config.toml
n_layer = 8
n_kv_head = 1
head_dim = 64
activation = "gelu"
norm = "layernorm"
rope_base = 10000.0
bias = "none"
parallel_block = true
init = "normal"
steps = 8799
MLP neurons of a small language model. Each row is named by its layer, matrix (down: output weights) and neuron, and shows model dimensions 32-223. Each number is 500 + 50 x the weight over its row's rms, rounded and kept within 0 to 999. Numbers have three digits each.
A block is one neuron, or neurons of one layer that tend to fire together. Before each block is what it responds to, as a language model described it from the Wikipedia text at the highest values.

Attendant "with" and comparatives. Mid-sentence " with" opening an attendant phrase (", with the final episode") and degree words "more", "less", "most", "one of" before adjectives.
L4.down495:487483528526517501447442401492536564488448562471471446535472548485504463470467512505447479411511504575490419481453571567564506539496553510419446525447477520439561407467468493472507491571543545509613561439465609494539598535551516431560438406518467490426531564572457542445516516524488517359485480519487529497458536525486568562533474558498460487512463367437504488427450504431546411459501456498425526457419516594548497446439406427576443503516511513516541492480549452501464534532535470495548562461537509508427459538570514436520507516428539513521535486418491512476467606358455456572
L4.down542:398474541372448544466537428543606519446437517437564430526569572489465447462476538480469521434563472465534496431609545509482480508470541588470458476493521540482446461520538625544477506464523481446461486548479584546531490513501562486556479453485587473487485508456509491538473457455532368560571486493528484489462555437522556560476559490495456433542581529550524493491533518523566474479417459527525564541492462555403616615452497450603511460519508571541531551467524498520494523535513508474446610522488538570436407475456440554459562473520482550503411493527460575499570403485526454401
L4.down692:460373514566480464452512545502538468506368475448556442460509433436577377535440556371416409505532500486562593551483454546495446430485420427506530525439514426543557527511550565454547538535522497457465515472552407471504424520467464485518402469509397415451601470562507582500469507520448582501527457518410577483445535508519542521410438524475560412452445557463606596464480420484478447493496523447558600575479478603461462497474453478489556536485548533426465560588495449513466494487456462566477531484528558428499458513504461495520442496533416467542461531536538491486526461457494540558
L4.down1063:486591480503500411499492436488514396478482550551569372442516497534619439553461503507521526513573438505541535482491532457451469608502522505541501507453471562373524577566556528510466519481548533464516520496509494510537362560452557523494479456461548461607463475540430526457569546468569607445510604594449534539452465475438554410412441465506533531444464538453518554446547575440534479520425491396510423487465535538480459493516539539453494486533445512518480413454490628502411531513503475571467472457391501603512538503484408484601480487465535455462550438492586484494510496530584502508
L4.down1087:530458480555614414521428518573596492495525441561528410441557506457511509575378556476531438537623499573492497445639421473482573451473409595538455507470506599513528462585478475555509492445421560469511509512529432435507455483442585544525551452622507517495425515561434556496534505498570531532481484475389486450406525508493479535401503476554469529600453504495507442481601547499525616529534487454484497472535587484493585497459449458544568565439537479528549519473450479471478458441507455409531388480637407511521573474456501521488521553470485375523451457441475548451464531471542412537
L4.down1134:463526518567477451483515574478545552517515468503447534520505571383542502483513541524569617447528485491485445457393475555499436498513478580602540462553579437497570507590537474500518513515483547456560544543547514484539538575501472463454482459523417529568462548508491510501464453533506573412534556515397416508550491463442423513397450539503457525537517553523315611475537422400452531653459471445502545437461583537491435411550521480516578491524498456598475569505529528452566506468507475505476500447492435558467536505402527447487564525539495487514574589470510415599484475437567581484
L4.down1748:463488500467433504487418500460477493483561503491525455447452525428652498469595506508494504577480417449521504660486486484485535561486440519523530504519538537342530607521502538498461498561528474425552581536507573449451570493616544524489532481555501514462579455489572494426474542452449477498435522427452512442494536513452544481515454498561501560498434459533577476532538538468526503594484421528498531525565604490460402500526453485504445432516515533511474483583526490570474502487498517472607436548467620556524499446438472596636468557429436527528535469456483562483548538542503518479
L4.down1963:486584425489487489463468444469524454540510430642403516460520480479544450456487502540484424449464542455485408465524538518390454480474408489465584531563493578476500529500524502550558566501521579565480516450526587446564391449481528461498466472477589555531555515506493485503414470534479515503447479543361470513451466536397406476505535562552525463558470505559484552539556542553569436518524457429505587549443523611451607449479474421437431533495573555446559533479438525519502492546458441586452459459564495494510509532550583561525479472531443464453504633465488455482457463470558529489

Paragraph-ending punctuation. Final punctuation or line break closing a paragraph, list or table block, e.g. a period, ")" or "|" followed by a blank line, usually right before a new section heading or new paragraph.
L3.down1999:459543532506538551559572460566498451522459491567448514514645533467597495468551561495439550463471516544458510513539518469494438432520516531499415472521544497479482573440464533490585445473524465512572470565466557516546533483510479535438547438450490458483572463482470548457466463577464474430489554527568476527530492517561517433487511488444486500561612481487523442454449490575424449678571526484569414458433532555506475501402522523496550500532573539349520596427542425525393481503530519423491496536543468474408581445501585544496483432526557472553475523623516614503546484493477478552

Name fragments and list openers. Mid-word pieces of Slavic, Turkic or Caucasian names (Novonikolaev-sk, Karab-akh, Doro-ș), and first tokens after Wikipedia section headings (list dash, "The following").
L3.down2592:495583497499509513492557514407532422641482571548542411467508513509479547450412499562476523443487512498484469405507505477510455461442501451504572604431546477466425564520524447517471458466482522490510475496531566529459433531563534510444504489435551490607501540472578495448457505524499447412485436504520550469515490592430479494510580445527562493552483476518550492456550513427446480539461452479543551537480451479498551547432542476470484440438512573399540501557491524613469521543542403429444539447520596450509522486444486521456493489560576591569520518456463623462440563524455363451

Verb completion in narratives. Fires on the end of a verb or on a following preposition where an action or event starts in narrative prose, such as comm-its suicide, res-isted, began to, after the war.
L3.down1218:471494490494533597551469489543517529535545429523458521584553544464527492444485476454498465498412522455547422496599517465379524482424438485518521508458477424509465483468573435460467451486553450512422522553425463547580500542466523566458368470479472574417549477460519484479436556495523554584601476399476472538424470478413489477542533475450526469495530549506514530483566498438472536782448485420540493558452457394566524598479449607526569481504547461556523550480542464559518521532498438473515557398561480426505621474591489548503562523427469470608482563419480551491535498495511539530

Infobox and table tokens. Tokens in structured Wikipedia data such as infobox fields, table cells and headers, numbers and units, e.g. SMILES, HAAT, °F, GB.
L5.down1120:446538411495466359474471415547470444510515463513545505490423526464444531588499548503484518526586598439503505484505475495457515533567508413456518515481514486557501489432442496471430444596425483547502456482470541494436472466450492489492537455534446515474528532493538403489485447582547481453525582506538443518604482497514520471503506499502504448422619492403533539484472452545556452458457425503548515440587487491468471544514454466489532474539535494503403579550480471503501503599485568519424460484409489516445583547466539624532481566492610474514556457487405529462424568389321493424
L5.down1380:559506535457462527484552455464515493563498458431511371492542461431442468490546473559556480467575552548608459504475601647439505486564549587434466491406512567467502513437486464550530530408588482408534519549535494490460417471491478494534511483604490479481523454519549519561469540559527514488533519459529520497499496555446479560525500514533450543544492440520532455527594614543444442510421468454475526483507542400531484432554560557423490564458451463408571440507540593495434497496365495516416487436477535468456557550407532471512516522448556501500485405435517469486565435516456490415
L5.down1671:559541483477494508453437497408465555520582592508452474469576521553472485407449645438400512484552471543483468434507467568493544484436519541503390486402581487495480583413453436510424589427594482404512468540403460518583497495547468487522503545500442566414519491523529538501488455477497438551459487594461504485554459503577537602504503454467536526565506498554478451456451490559505432586368469558480510539474459525461507509530451491453440510425487551587510426489534427523455461524417473511468406534532437554466488460466636504521548459515463572500524470548510438486512420426490556428
L5.down1774:632422475476465563519523420471559600492476559499445567473570504575536608491579487502462530442424497514524542354501498477432436513518515516472536529420513476511564474579511541513524505457445580537477592597496536486467513518455566473494523465573568568507504577562502468475489549478459470471486518538441507508521488483533535514495429448509510538539528444525521491554517555529523568535456488420564503499526577449492513497488426623526530385489480467457416391441534497530600508532462555419547536505526429426515482499469522510578552502466582493469505572423444482504498460489538482507
L5.down1861:459440526475555563548456485445449544469516463422567486471531463516550487442622423459520440590427396453471464421500608449446574468571554557498501593591437546522414389615585504461587552465483517522580506530515555478422542507409523497371517503537450447467526506484500515565600507488460487536492437557462460468462581448450517576467498451485474555496515454540553456500477434481452480432468525413455588549479486594557419449517517536450450478438497488471536428564376482468380531498496603464534511493539549514560505526468486457383479484548520530455601524497550517526555526476487503448
L5.down2552:417474464494516492547523519502512479495518500541447604428527579455547422480523441493444516502471467544476442597461403526540498492555589512566523491483446491506532495472459399509519422558404500527525509538519569428458535499505499445451514460558561536464505405490525456428483463518499548485480512548368486465520487478574467462632483547480536525484529451539522518428483507461509588381470468541562495565526477480624529518492478606593509441390499457505449464538452447506408538485443430490447472532598546540535566420485502554524425435530513511529523451425457515414518476498464516522
L5.down2620:516440546485443388503474458419543440507501502492496612509471596524512470483461514509386478514567495446420571485589549510568541590445546482444533458440569475457499544422575491569497470564480568443395569424525489602423548488486453454499552470522532501482520530573545577521453452518425437601509503519445459561546589545623458527486426414523412551447485534460469568469555463595488454517430438495581502515505528517460562546475519488552529474475486461585441451511529483540449525431566475570513545560560390526541449466488443509586480456555484541474541527512460474517475527479526503470
L5.down2683:382494441422592503499462535517628505506515459538487444450491454469501561499529359520426520564538407445442477488468477480525531434557481506464501514530481435539517525432483489456495459441536554485444531518428560501438555547483536421526480531453522558467456464508457410557583530424535638430460479620490407588607528554483562519493504476523520402468528539589462450527546451474450483397392522471553489511457547537475501461484480485557554456475493628514538530499548438567458456504497549410421499559471488479499498537475483636426532447463449494555456481425559498500499575532494468545

Degree intensifier adverbs. Intensifying adverbs placed right before an adjective or adverb, such as very, too, extremely, highly, and the -ically/-ually suffix in critically or unusually.
L3.down806:423494514399434567491378487468546543558519517602474452456453532468629450510491504483475493441536564444492454495478525482534460492480508492525531435533572501524506393538622497492476494535540483485456536400551503479473568502438480590517535440504495547506582503432577553543457544505519523520501541495463512478482478451459459550503467580461480522450506496597437455468499540462520436477505520446475513517462538585501465491512470472536513508528490507549497487544431541492471482465550486500474591589495481461394551510549526487468421405517633599536548559427554489520483435487480471601

Comparative degree words. Mostly comparative and superlative words before an adjective or noun, such as more (more direct, more rural areas), most, less; also commas and table-cell tokens.
L5.down645:493514527523438468510514525543581540450480492521543555459528494458410443462568537525470569532566439504404459542407426480560525523494498425420452536477493525564507503480522468457577569470569521503574522498518484469445600488486526464452579569539409583486540489522499477493480478514502415513573500571491544483528529595601499458586466496477486532516486505435484505539480475521481559444429520547519577502494559436497462492577515502546460484494554477588417462581459491540459407486511476516566433481570491462506509552528447514528563534463415556376496487511532511401452600435513515467
L5.down948:448558584520595489478473520520440505488498460478465445556447568443442548490504487545477555499490460546583477434479391439598524520475554524479494453497493586556464538463433487554541520444552531511462510467441521459575570486547361480403422461569528485508592443435481508430497579550499514509473490516467456532475436560443467579533371470585498560439511497502418476471490500513494511566507533410486528496412551534568480549503438428521475464539479518519556542495362526482511537539508643478552512535582431423492485514545544468604570427456453470463487550444602502452488523433494458545
L5.down1010:601528501459562605487490455492446519476530366431492521577562464509476474453517509496499474486553421451418549458450570533473465448524455594490517545496527510592468438655551546427507466396565480523429421502624497482477510511558440496524585454472435534492464579470457560473528533514569559453470557493499431400503414538462501452537531477498614511514393427510522538522515426489516561549581487464504476449463485503531435529541481504526512500515378445512544522564400363466541541430456576470562546529540531428536425529455476458498463385512542566410491551445511427426476502565455559555
L5.down1054:615473493500442494441477487516391457514566526478522491605516570387496502535457539467508518394432413410584580574442438495535493567462464527597490505545492467470511462560588404614478485605501478541480476548491507558444493520466487571503497444463466505492421510571471451454482410532458456439415529425454513471531452486531553506436588493535547553479484491458487495408536521457475434539457425487512563474580569492488515550477491477443467618485618482551449432452480469480536557492433481460582538493508524419457503485484565446608509446539429544496516513437447519537593432476524569522
L5.down1465:584454486532561521587587464471389376385468477507435531454504390553448475513473556517558460475489476537543476456549534544565572467501549387482501463445500453554516555488536462492502442473472492505587547500491475469479584484560471518535519416613534485470583459397597495519520529461480561537417424489585385459516475563476560453534582423427500458486529487494502527554471462536495511650499502450540484492591541563443525470431480533484466541457501573447455501585536421616428544564546527465481560453506479453452442523455435472445493451544421509579555522418531518485496516487454604491
L5.down1597:608580470493446536493457449491509493503458405590486464458503567584545534507495482437616474428534480540551412498526435445611507515525515410543522484584478540503571487425505478515420513523541486561591515499478529499464444536500468447441506503504492400482492567511503468546569509526539518459561481438544558531505410487460615402503418574507532487507520444526461420497503420419372469524484452571491398478455416502461454480497481513541502576499532431508472621517375524506472534510422575415476499464530528523553506583499436397385471458506547555424469479506571450412360477482512445542
L5.down2222:499588518401407551481493541413451535434530468430442427488490506501545543442590502464458454496487570482477438582489491546502528526468534445514535526504425489510565544464392442553458522574431431495540418521527510436450561593556503500501461457519463461468566400553485493516524602416579488535548446529455498529561495470431512562490441449495593442458536491492529545501510428528605480484529518496478567493514502566447452567437512425542415439412455471485501495512539515484554552466569571451558452504494531551463408597546563549424432458558504498544489532389395452550475542495440438432
L5.down2619:518446597467482556480474540511509601607504470498427517504583459418458489471465441471456482440527478493499513445498553511514494486475493404491473468508524438403487476528471539533521543608491495451571429568497458511434600427509495574498443527397527391483608422553395388482455424572461495536538500468452533591474532432574497521579507483540462482588491465402468512498428509565463537634577539474531583592440446521518538525456518527501467507419479394539575562474461454416460462470397438488480543520539541535375555589546555434463509600472498488586469540491519539526597531527576497504

Verb-stem start after subject. First word-piece of a verb (or adverb) in predicate position, right after a subject, auxiliary, "to" or adverb, e.g. ch-ase, prep-ares, esp-ouses.
L5.down214:489410456621478586501498555533477466549402532569517499581415474485499450541563533599464537495486407494512543426421464492596467500455491513515607646525528504502469408615480409529424444420446524466525467440567543564525475492536469500506513572513549555519599424508560552419595448435518458482491543445493536473351458597410490529413470540549481411489469542565481508607446576462498524592475517504508561504579561484455521496492456501435563503409426406445517550470455591512466502525567488439552409544489521519556480393522498581537414422581494488528435620475451430620496471508519421490
L5.down340:441528490501577494474506542486506552465477539538537436527446592411473420507505494520522550385506569540477490455534551558587535520506509515552608510516502513426525469482498517568516483446511530382600440507629546618512446494532524481493522448500468450580473427624519571456481561463525477450494585516482514459474483473442478481534486469592446543478461483577401559519481486451493495592503527526451486515510560501480494510493518505489534435596431431485511526523524531475590530517547557554473475534540433467462472501571426497500478483466514572441513506500585540523581510486527391463
L5.down1256:500455462493451634473436547586495490528512507473504438544529474501482474444560480569398607491398417508525482534470494550507550471506485518495527571497508583455404424532515462519389459481505584451502470550517530492610580552562474549511556628442456500495496447500493498506480453450460541541447505522424488473450432525447464531536477531558447458476496477623460519532469484415468468821458553413462566522488562440406491549545542509382490539545457550427549451459604479512421560461534458456470429514558455451474479411483476550543458412494488572485487561448506489566462435515531500502
L5.down1600:380395436592492631440471600536512503507494535497465478591474557443476537497503481558481535530501482521481555528490444650541541558506474523529550497511548511473466424575459410522450523493471543446475503555529534542481489603614503512470468570480490528523570429556523584445450506450496512559443515534460460486480516477422433547505475525532449485469505475552373483538461522392438491824399537501447636487478475543527531466528532491466533502581458496547480455444515563544465555466481537418516438511520552477485492451546452525505508511544473532558528541508548528540443430478532425540
L5.down1644:487477549506482383454501484498562444538585501482485520454510563484466466471525463473444475447538412552559557544516513634527506478526494494487451493551500448416544598476479539532475535443496511490550534424501498507494389515437572502541472480558431545419543333586476526433560506586503450496499367478543483481501510496492454525531507534555511440474452510358470524557413519587490507525486441418498449496572472380425557501453592486560502434400518433636507456463420566532539485564469527489461451505402432533539524467469474537506540478493531407519541472532485568578481526439551507487
L5.down1730:429419494460462505438479483591627416530425517495511511510456490417426514552462514540451609501460432587471600470415515488590575587577393543524553558497538507528467481574496562506556489479523424469546463456538531512543529526477500499497477478470543579448484492540469580524530485502511510539466532519499564389493497492480380506520526567549472431429514473506384528538476603463448512652408509486506462529535544508467498451510400495455546485576541420549550444483527590481459543539496523533476520498410491409477469440556428552556465487591543490573462513516518550497486384452550458537
L5.down2136:467509471492534505510415520506446601427527457511497432540529449407524567447475493503503476555491492433520452467517463405457517481487602464471490514538493583421493544511584432487442539494563545535484524462488511441536423594450538452541530585488538434491477559510505508489471548434411462554485483527561395491497455498439515461579431513484463503503535478426490481471512436526508533611521510568486512475429478494488526577516421548395514537530438506474457532383488507519416453475428408474480623388503396548466449554575483426446459494504446456548486528452486503551513458475478476512
L5.down2710:427511462535516548452441528567498466560421500486476528589513515574504541463543500548432596485463443543499518462432504549545570515454522462449512513505511506466476412468509481507443436388454488452540500563550559522563485518607532534459524563487448514503510454555568528487466541427543609548445492481466491467469483472455533585491422536525463479454504528534464483558476492406480485799490567528491572517533584570515502413491509520466588444580520490545493460497514602443515500476542479535552477481610500435517442498532425528501431450532525517482531517439529479584483487511472416461

Formulaic Wikipedia boilerplate. Tokens inside templated Wikipedia material such as tables, infoboxes, stat lines and legend notes, e.g. "denotes films that", "except where noted", "Bronze", "(213 ft)".
L4.down103:491379554465497490497468528462427488467458431517517560587471508493442439572467518462502476529566493454493529462511513449508516534508421381529559508509501590513509539491518495503567533465546427379578574557504539601515590537525448516446466498496529542496482487486506567531397531465540507493450600521454489513536514472403568470500560542474506447328481515563490448502551577660568522541478456431432448542499529545497553553538506523438514441459502417506518448397411571468481421456393550461455456470506533473482470454573550467488459485449581492526552532490481352507562384508516538517
L4.down280:531519447452527428474509442496575552504359536457521500402457485446544561464569610466483571557439483423510576449445492633464510499598545524436544488508476510535421488557371542523417501471446555588511498507458527604455492469550456495450565572506495454529475558390502515459406388567506525468510523473424535478524490453493492500546525510524470479497557449374505578502425508497478520409488476587495499487489525520524534459468601569463500515514509475510468490652471497584512502544445478476450558522472483485509465444491444471477508524473569540572548539469478572439492501474447523493
L4.down906:405457580403477462571410494528550546450440595477388543385452554515519389488483504572499486500492416493516422475536438390489572536528508512553476473509488405584672419580485558557514548468508498493488521492451388440506440531564461476541537501459411416428476511483463465417542425453420544549457480467533477459430495437520491431494481460455567472435505477501543578566482477513695443455434483498527489545487488451526398484361481550538524409481532468435495476454538499618518519568515517473438476520609444559502495414520480529534513486512508536368507517543512508542552422517525476468
L4.down2332:403492536465541471526437469472446550487579511510532521514593502569498477474598531426556527523579498526505432494549482509420462466475478489490504421517406501452555556422411553538542523481572525504489536475557518456473505485554541507587509583480534541479548596500537540507550421448547547438447508521648540478423565534469515492583472522498575483483548435427573511472464540566575529372547489500531555562486488627426482538415474501493489459477421606415468487471523457530445563509493409538550481452554485468564445538470499519413576489475486589471432497489476540579381508416512425488
L4.down2560:451550468462469530433482576515495431444460530542475453561573494422526508487499477579474473391528577456455528483431611512498500417427457502564532514394500469427473456516510494518469485484453533520551418423576552520484540526489515532443477422445473509476490537544433516501536471476639518502421400536425444513414360534507510558538519504458484499437547590510484549450569461506460505611484540419532435449478467513466549495483475567515522398494534472444591575566462509437480503430445527502553562599456501556530586442553429482543490580563528504526493480488505507531513493629521538581
L4.down2666:511500477518422464533436476461526432475480475428540445483545561433518529465494539458476525437523484482536467662434483516457543542444556517457430515508510358469559467448460511522455479513420452534474519501445447463497622501453524489449597405505482532547503555472564544463452521493436455455535463596539451527502523551483470437365483504610500433475539495551614470455481551553625460588600483502479507489485499445482533518489488632558542520529461491468457441453465541466546500548668446535416392483496557407506478478498523521477460425446421514511398487532491533502438450546510552525
L4.down2780:505552532486545463547540436541538553498503572460463485437519489522563478421509447589505486525556431462495469499435344396529530457493475474435574496456461536552488546441598546437491371510542548560603493480464477450426447483581522521449522461569456580438546415372533530421505531448460521398583443461467598547507518551500466480561582497576426556478551524578539517517457538599490571435456469563461418567517485488520425535539482457501458441513484487440505456553517507543464544603407510432495504458477478574404537582431495505542444462565532399532509584518501485495550531460495490521
L4.down2814:582441575514554500489463469524521533509594466597512515439561419476480446494414457564517517505534448488434374539511454488457438492574511517566469521445507599535490438473545548441543450461492446538496603486583446556496439556607423506441481515471563478538450436529534403524463526456438479541523535472491502528419531517452446486473446413573505485455506551516416429529586470518468518466495459470475483516523499421467545500443428516538485502472544524437493461532457457493483497461461412522534517485486444583559504532490388495488535447558435521502512503444500447514454507497470411546

Main verb after subject. Main verbs or their final word pieces right after a subject or after "to", in narrative prose, such as suff-ers, began, signed, to sell.
L4.down434:573560517452474399480521503577530528524541460466569486468471453409532486560510502540531486528446592540524513532518467464640448446547600538517526552506491532551521451581517397514464509506484565565476479456571536525563472546500478506575528503521449457629535566566441506437466484485437522453501564492479489511527538491532519506461469393540459531513471473428536463560478532406454500488427480565532470466444450485483420521525559501442393468450516571449581559517590570519660578492491495421467512487541549488500561512520487459448450553533410486522499481488504529492446561475532560570
L4.down445:481540479507496627477459601445564529549433453473529511641617540507479544445510553459541462406521489573601528479554542420515500560482569428517439434500499414474497483552508512583472483580443454491537448507494581468515402463536536501503520560431482489476539482605460481496490477420516585508457505424546401483466428566487461514534474457494557455565497505582499498565476617517545489614473458525500438479468448471494526531464532563490544452475448470463586488572540573624517488545500568414514524504479513508425504458481507426575504641540559490453458504422472487554484495506458508526
L4.down716:501483495431581541469507416399447412499544584437427533460512604572473509542418387466480432541549454545626456467558523453432495497499460563441515489449523508523609551370487583527471473492530500582552563445469480502583526615410409529446569480470439577457463533447465522513500440543536510491600484512527453488431444477514477507602557470603466491450535477424485556509454513492400471668452491506571482553444615529450456465515486529469467526442528554542470569573437519459499593454537476606457420589439503551475592540561513487415440482452453502530515485435466507505503602495478453553
L4.down929:551506454475549532550606449515362485551545534521512494443498509555455531517537531426482501492503544559506516448554583494532478554415514550471435485523557515497539379502509486518421505500471468516501570525516425482492443456511481435481467502532493425470520461473517553419600526470468583496572597533413406614466556514557504466619507501403469533448573564439609406510557494475439511571495512499390474423436565440483507486649520466504482422544403513533532505434376416438498475525509627477574433432531510471468516438516551436546470458473420531486542436401484415471502484521524497408
L4.down1488:511505484519459516476324554535463506504570430513530485504555515478535638489469492585512484525490527424467523548488507536469441491527515512591571479546464559477401438469588500533552434465482413610461416511541456564451464605520526428604439556517427500503506461496487491367461647537497447557550530613435474477529498495567498634504456498576415457466445512506521523462469543444480513544484552477520433549496450561463445517536560538497459498476490565522540526525572489454505514470426441516518597546522504489543642394483541477454506500454475474563574493506435434524509514568477566460
L4.down1593:505497476502496481457449497525497441457513453486468502523471453515513568472420450454479534487578501496483547477605378450514606504487481472545474562516528549487497494551455660604463537481482465505495491504490526577435461425442490484499393500500549547434549460411440513562429544507583440440433487482542449453512474527353543575504560494480477492488606524457534463530437491530504454640530474522514525633518527538582500531377538543570453471517527539499585453580558419450452506513540498557590602398534536477485567459498465492599429457474620561403509431522482518460437530520569541494
L4.down2587:444450490510532536517485367471419449565424490482525522482523494484490570349423471494550487577498542481452533438523483506497560639541451521535577596500473415602486483568414514487515542474490529491510466580478436468425548498474484509484523547520489480562522500471502443492561563482485552517520522500420458539506567448511454503454525528562435597479474475440472570538522503606509470571487536500508525450478535493486520479562566518519590514525471546578520500476535565559444482527483553522466386478485532483510595481528505495536451487565465486404451445507659436506553495507531570475
L4.down2809:466474475495512577477484549518378586508579445560464490578546453449542523517447430458521496534523456454532425495519533538496518492496563481568557510397501481456503492520534453480520414452462516526507478519455534489586613477554544455486470563436469507444595490538494515514452555461552524609530543516533449483480457584501514516474445562601414417462575562518463561552481587529510526828518460502541483482485528462547549466552580579455538481486534485577462448447519472530490587435444558513513499399523555409517544481548544501488436613552455474522467555472474508475543458489557520602